MLP neurons of a small language model. Each row is named by its layer, matrix (up: input weights) and neuron, and shows model dimensions 112-367. Each number is 128 + 32 x the weight over its row's rms, rounded and kept within 0 to 255. Numbers have three digits each.
After each neuron's rows, "fires after" lists the tokens most often just before its 100 highest values on Wikipedia text that the model never trained on. A number after a token or word is its count.

L2.up1088:147094133080129106166147063166078138124117100132151109132140135159163223136151130082131088158166080115131151148125138173168150182132148120138142119162154105126106164200082117138099121129183112146130161110109081098150117119167146143181161158114130153127164152144168165147142059173104143126129079099122131132159124163191171157136155175130076134149129117093126127097122133123145109117075117150134118148103142073076133185157126144157127111134139131129114102179157020135153135107148159103139050173127129161088136110129138155107075129141137113144091113194074073137142110155108117177132161200172110118141088092096107138158086137109135154129078133161149154161094108073210150178109114070143107140127141099148131156158133102127088092119180178075113146131069123188179185178110119
fires after: "s" 26, " S" 12, "e" 10, "im" 9, " Re" 6

L2.up546:130082164078179092133173144128126110170064137128109109163133059080111133091151095095140112179132109196107138109054122139126161095111133122222179136143147058105087179197161164204103116083131057093099153096119074149086168083158144179110142123103130137152147113117177137170147158059151165174135098132146083158117132130165140142145061112171174116123165120089182101156141096158082094164121154054077133122185123143146105077145160151167134131180117123129197202131140141131091143059090131076134122165141150099062123190145132093129142119133079101112104165121139102099170120167101129175126129183110081200148116134119102138091119160088096100049119135122119171100193147196119146102139119171135117143111110121183114097132046149157134134101122089183139148150141134130072156118074106
fires after: "ba" 29, "s" 13, " Ba" 12, "u" 9, "ta" 8

L2.up1560:157146125129183115123125161115163050090112105108123140150107064120198110117099121113139149110074133071130115107129106121119196152077135115107164115155130136079120095115119143102164132179134149070107160100154169059106130170128094098093121138115152123168118066081119126121133181141082100139089139168103160146143191212121161153124129109121165169175130100110128127099102121111163106134158074147069141157177113181186144113116166183143157139102114159162155113105162129150129140146111112135127155125125113156201054121131129095129115062095069087133086175205105135117067181076084105100092145130146090098139126115204131106147149129148162146170121055151121114044116118152179198162133059090130126083117085111158123111172124105085178124066132100128159131065125088140169099107139109
fires after: "\n" 45, " de" 5, " Mar" 4, " dis" 4, " Ri" 4

L2.up533:094125160104097142162169123151100149137085119166124118145081121137160101158118069158060101112127146131130167126144083132154126149113152122134118096139117130125141158134133136121129210156129172116126161122123111163141125153098100130153189085099158092160090142039167102094119144090146088137162140133137145115099166125136150106177105150136129108114091160134132105041151225146076132135118117080061072135074126194086089122087137120133145150169114103151138153113131082127196138152109140111105133077078165142202100165125073098173127154094122108149217123135130165125089141089101198152111121156151102126152198105181081152106148194115175140131128100090145155065167113111128145111077181114121177146122082115141066081123083116131154144156080169138167059154133174124116075128125136
fires after: " L" 16, " V" 15, "L" 8, " H" 8, " W" 6

L2.up1083:138118123104035129105145118076196117077136115142084078214074191133109166100140086083162180159120118084139160130127109115127098109146126152155147140150135088075126134098137034158127141113155093122113117106097128228107137136144134104136155065133106108130151082133099150133125134161121088031099153158091114140169165155162099194135134173099170127116043161077117136204173100149112092101128138142120175227136139109188130154070146154133107138161142108123121083117132078163128143109138131121119139074148128076137151131108111129108139165144118139154167161093075070121102131047147069135096114182141141139147151084129162099149126071149132140134096135153121093106150125128127127087128178096122134102136154124096161080171144120114165127158137139097079149085139134077137186193122175
fires after: "s" 28, "ult" 14, "ct" 7, "er" 6, "it" 5

L2.up997:133161133135142045145118154161123089065155111139131162200130089046120066077103109105130179109101205149146188142116172128081143132078120068164129189122106124171187112114147104135148191090086135147095157141073128182177134170162086148103126112114158155162171100127126113089111107152095154066111138069122096101120134107181083183113156132138144140120128104130145108144105121173123118122140120160136091105084137113064134150136116155142160134104156150187092155173120147142096194061116132114151183104141073156165173127166108153086169144098088115137120143178136093109128175104154140061146120097102151168093128108179113119141147120100110148097141167091089172146084134180124190111149141171143205137097150123141115205145123078082119072180114098164152147118148107172148110134129131
fires after: "|" 21, " (" 14, "-" 13, " \"" 5, "\n" 5

L2.up1563:113074133157150161116105113140140102131168086110109054102138161152103148170148131136111132127135159099126180107117108071101090137163133131083122099185144076105153110127136159142047122106072190174154132157144092133179129162088124141104110141162140105076137060164097119069150216116181161125202125135136190120109134091108081165136171131077150108126215180106134080154117180153155091120152165194103149154179067174165082141123111104123126097123138181148107103117098173184116145145158109173102107152122206147053116170107137126178135168111121104085148108134133118099112124129165162201143166130130081119118155152148118122161135138142087143139167135128132128093151133142108118093098119118177131132105127159121121129104105118089099145098136195157117127155165064137140107160085094
fires after: " V" 21, "M" 13, " B" 12, " M" 8, "B" 6, "V" 5

L2.up1055:110186108181136092147149149081167127126147097109069143116092177118156102103170136122150142195107135142130102146115154143137127134151068132176117113103144102100083157129137137107104092148073157129127131173149082072158136135133112099122111128086128125206133180070168113119116106190172140138118157146140131137103123128176176112110140127138165190174190110157142085160116079123130142140160105149151072058157077101113096117108142105068099124135081119161224111123182138137153105146135147162112101170106104157124103126108151155111181178122077117118160110156104133118156134091120119097153125120113128059184099140200160079165070165097181110123140140133168165138086129143167130189085146113128125112125154124133145153082100159186188121092122147129130076077078151147164124130113114
fires after: " in" 25, " at" 9, " fa" 6, "e" 5, " de" 5

L2.up605:114140118164086100153128136128168136073181131128106104203175077110161187086097153116121100138178194064109090137100149134079114117140160068153131160100119093198147105153191114131144111152108164145164065083123131159083127127145064165079115129111138154142110215144100074167093145117106129128110151083106105131181160130147108142135171139173135139062090165111046089130097139155135129107134118083123170153122135120105106088141061067181158142116118097117169136149094108117129116128132062154115139113096100110110111130143174215120179145130119080187125135097126072124148033095120164136087113100173197133127122110120121117127123126166134154118116094077152208120145146181150090134104087105111096108130108088104164178094140078102146122140102215098116127134135110152156177175146133
fires after: " " 52, "-" 22, " \"" 5, " the" 4

L2.up1393:147130175156153152131084151138133127116067116121119112155121129112173084075098088137144091179145135111148140136099136111141144143052116083146148133160101157150106118165152086150121110140119129093138133154182088180140114044122156141122150083101115100124160123151104212089040107141145148145106122117119142135186096142141167117150110096095120167164161121144114193116073157172089128146099086146161098103081132169140118121117113139160153108150118181085130087052123077103071111158098139150128091107139148145134114082110060119099059093150150122097184166125149145138126132102151072123144129109128115115130109122076064145189118094120105094104146174128147061108172088168142134111151102148090138116142085093177169165120113170120134160185148142172119131110185114132190186135138179
fires after: " re" 17, " Re" 16, " De" 16, " E" 6, " Ex" 5, " de" 5

L2.up1427:160166126081146162139100120097065116122146084118145192134191120057182131158101108152054070142189104150125092162125158137204140098179162144176158127182101135104170142091117117082126123138191126151107177101168134136106135150146135136141100136139123177146183144135133123155150130096126140130155142157108125102121133195165136151193158118131118138108095166137119115127080134120155159128133134138065183145119089132170130145078115144136123105153120103101133101144110118097130120150090170198138119088188152046145106132136128148130085106122117088136138142152198152118162106195103068168143132144114118105145110083165154086137124143130110136165121060097130084104100169123078150157152147082098098091090121134130142146116096183101124176149122106103173087109165170113181140090150103
fires after: " F" 18, " C" 15, " G" 13, " b" 6, "G" 5, " w" 4

L2.up110:175137088097124135080092175117081087163135131169106144122115202132115126130125053111092135153116174077073160100112120105072143091128121125153158095137128130136083080089146112113088089090151118068139125199127143122121146124129129127082086127177173169155135109114142119133128108143082197137157114127081160149106135115125149117138061158105111192204169131106162097108140050127086078119110124112164117117111163153114091130111126119180113115053253121111087123143116122097184059162111119134178118122112211125127157120121085116148184134091133159095135143137181081184115099090125119115198069113074061080158198118089117157128091139132124111125099129097147093151149101094115123135109124104082080074125104100182152102143123145080121142185100173134147117130156098157128138171155199
fires after: "s" 21, " de" 13, "n" 8, "app" 8, "en" 5, " re" 5

L2.up2201:158169153072178196120142086090100113096142066118134200092094127185118156216112187127110186183120156128070153164125134140132153126112114139127159088096152079193091084111147068135063133118122130072137147119124109135116176128166085119080127151127123063139136122173047145133120123132171115115104135148108192116111134182170108156174171122115132109116186153046105106143128101154117113112134137181066179147109109149131143170102150133135182133118086147119088148113092049154154080114160145128094088157186167163158201091136118140103097087103126126139111118159169108125140107126109118118148186136165106102127125123095156081154103079039155117177157157149130098169144139148154171114163094111176124090158109100170162159096142140053102119132110089124140071128105127106160080106106111
fires after: " re" 24, "s" 14, " M" 13, " Mi" 9, " Re" 8, " Da" 8

L2.up414:128144112172146168093127141102123106120088144148123102145096136155196141154095188174147114158092141087113152160085145114146142144131113149110144145108147137136108160146111096166149153112096131093144094101137209091066098110122089109195136098136110175097126087124090159149160104093158138168135187188167062112114124205056120164136117150143147143166147090176146050158167188115141179164080123141213065136084160141097088119153101155147134153131131057142128114135189146136096060178068158108110101148123116124157155138075128127122121164114175083137146140104089158109139172155113157134137110164126145165133081168207172187149135151146084168114152056158117096132086130124095127135152086132138065184093126112148137136109135023136088129146185140096089165146096142125142112132094138
fires after: " R" 17, " La" 7, " la" 7, "ed" 7, "led" 6, " T" 6

L2.up2063:157140116150088109142095134156125146095118131123137129155133072098110168035144132107180162163097095079139206075088146147144076072132114063140098097139163124136145112185197141119137148180149133124116147132107153146106123170168093151115050122117185102084144107131177103081133079139219207157137117112176137120145206131149175133175171094134138207129112162139085086110091139127154081150174136151100107089071138178102117150104112091217117098135113115093086103146124066187091148136168077126109161128110090086077053165175159110071181104092142138104141173091071080127184084110092170172115096131133152136119142104103146126169097120122070101095155095087123143160217148148085164105143132133131143156180122118123116127141171069089135133148113120160134096143168113133154107116140137
fires after: " (" 32, " " 28, " \"" 20, "S" 4

L2.up1219:176123108127117154155117097186118148100183113118124149165113065060071147172153114142111089167157117114138139140136208170113185125109142152169177133142092115152107127175182122173077145111155089113105156062076107121109154096174155134089117129151082144061103086083088113053153109115110113109148134143114127085207090104136153136130123115100132113107124137110151107145147097119123080116103168159130135083123140113147133160121173185139138112114126150109137118167119114156088061053187074088097114118152126075122128134104115118102059156138155132122156052090110040103186120143127167142137130148127141128106140180170111132119131129118138129164157086170188119148148146184121125129127033122115127172128118095159103025132136152127089097057164085143169172132137125116178118112042129
fires after: "s" 60, "S" 11, "les" 5

L2.up1445:122160178106124105140173192109097060116134109146138088161092095124216141166127072130184110154120156137129069104131118139138152164150143092202069120169142155120108138125130101183113170096173140141109172134164171105164179181130137199098119082177109173106144088101113089137161117127157129134099148167120031134135111122186189114120130098104133115112119147121096043174132102116105166152130118101106144132066071177174130152115109102110137160172121108145080035118138097117148155093146060132127136184127102097101164115105172132121146147202128118141111115166143098110078141070157174144136122121141154131112119157130164165091215079145106126082148196148180128110124162130147089166122163135131150097139115090120118141120103069103125120107104125155116141135154115069116146082142042
fires after: " st" 17, " pa" 11, " bo" 8, "th" 7, " b" 4, "al" 4

L2.up876:142103159107096140115085079162090126115135126108180098179111133099141162115077104102149106127099132076150132141162124137192114181115058162129073106158092101165141112106162140059092098131114064167111127160090119199167142118096190114134110136123132118112125121120150153160101152081123130155121186143045203112126068097156043097115092120167109116062132089063203128157121091176140143121153071144103087128147093135172119149108138127142135131091122121134114133107206128138118181087102137057078070161108156062143120101060179140096115161145142093204127101169111118118136107065125109134157161111081111129090138106126107080166145121158151110116051138139124079182138136166089119127134120159170058152215074090150124100164076121140153077132136168126133083106182117147105069141120077
fires after: " 19" 29, " 18" 18, "hi" 10, "th" 4

L2.up423:135151118127136133148113140112144187161140047120154083137163142138115142139130199153171126139167161087123155188107139092165110157093125106173118102110204152135099140167129071153183071135189196106087132097147133117130117174170088091129114162094117074119170149101124076147123167120045177144112110120098144176109136130116147102162147124167146147139064135105120064173114141145109131174115160143106072137085127124162125140116158041162121139135115151135141138187123138143141140131117150163114148166087139122133166055149138088068086156100077159110179121035099136103153163130145176151184130134158118138157106063153153146098152129142114139074126118088099159121122126109089120094140102102126048139104136175153127139102139144161115111112122148138158072145112182173149129200088178
fires after: "\n" 59, " " 6, " |" 5, "po" 5, " to" 4

L2.up924:128177110128168155117138130191160121108113134142075119130229119152154115091106210173120113083146178071112170108153091151108077118126143183187167093121096135094081117115145124192105095120135110107152114131142121133058074157070130120174178172118164144142132100063097125137153166129161171178159087157118148117137156125145149119164106182167218164159151149178129147137116131156106147159131140121127121149132173144114156096133159116161099125133101117131096071095128113105106123110059135147061154139101106095115159100061074167098107114154139164106154174092080115121149110127113143091061146122102089137122163060161072138161110110144149097126134182142163132106123091102125103111138188098168149135094073128181108152162095100129104126137174144153111074141024118122159082130075162
fires after: " Al" 15, "==" 10, "-" 9, " La" 7, " T" 7, "o" 7

L2.up2007:147126121197196140139075231146119099187168151121176131176186209064068168146131135181117135154133173145158121156071128135109167127058097160163110093105131084079125086140142139178038091121108105133094163141113122107132122111048190125147132125130138124072095070110201128134147143079189069118144154140101138142148075134105130101116117171105140149137143141097148114195123123157138156101077147109133125125054135159141150135186096105111097086125169145113106107118119134109162149080133158127123093168163093102170109110089108122090157140112130176120138142110076116074103111158153184131107081155077145048150136159084149164204149111080130069137091122133141120127073113144097083188140127130136101054138157076096155119132130198167134102130138128147138106129162099134138088096153102
fires after: "20" 23, " 18" 21, " 19" 9, "ph" 5, " (19" 5, " (18" 4

L2.up1890:161114126144093120126071104147131113126192090134142152131116145077109127182123103162156111143124137166169178085133107135064111097156149127108105197170171155104194105141086173089095142200085142110126132101107134152131123153154149126121158148132119119133119093111177116107103163127167141167107118174124120126140158185111109116119144073091172168138086113134182101118076141122060123087138179152149133094137055149016136106095110148102134053192154109100147120139135152135150131152144109150093090115159143141142127081138109089116102078131188124065128059158114135117085118148127190147079116127116146176077143076121132124076112119153131119137163088031199158101123187106166114105089210079158154136099121069131135136079115170140095105059156105126140133116124148082114127152060144
fires after: " N" 22, " V" 14, "ma" 8, "n" 6, "L" 5, "S" 5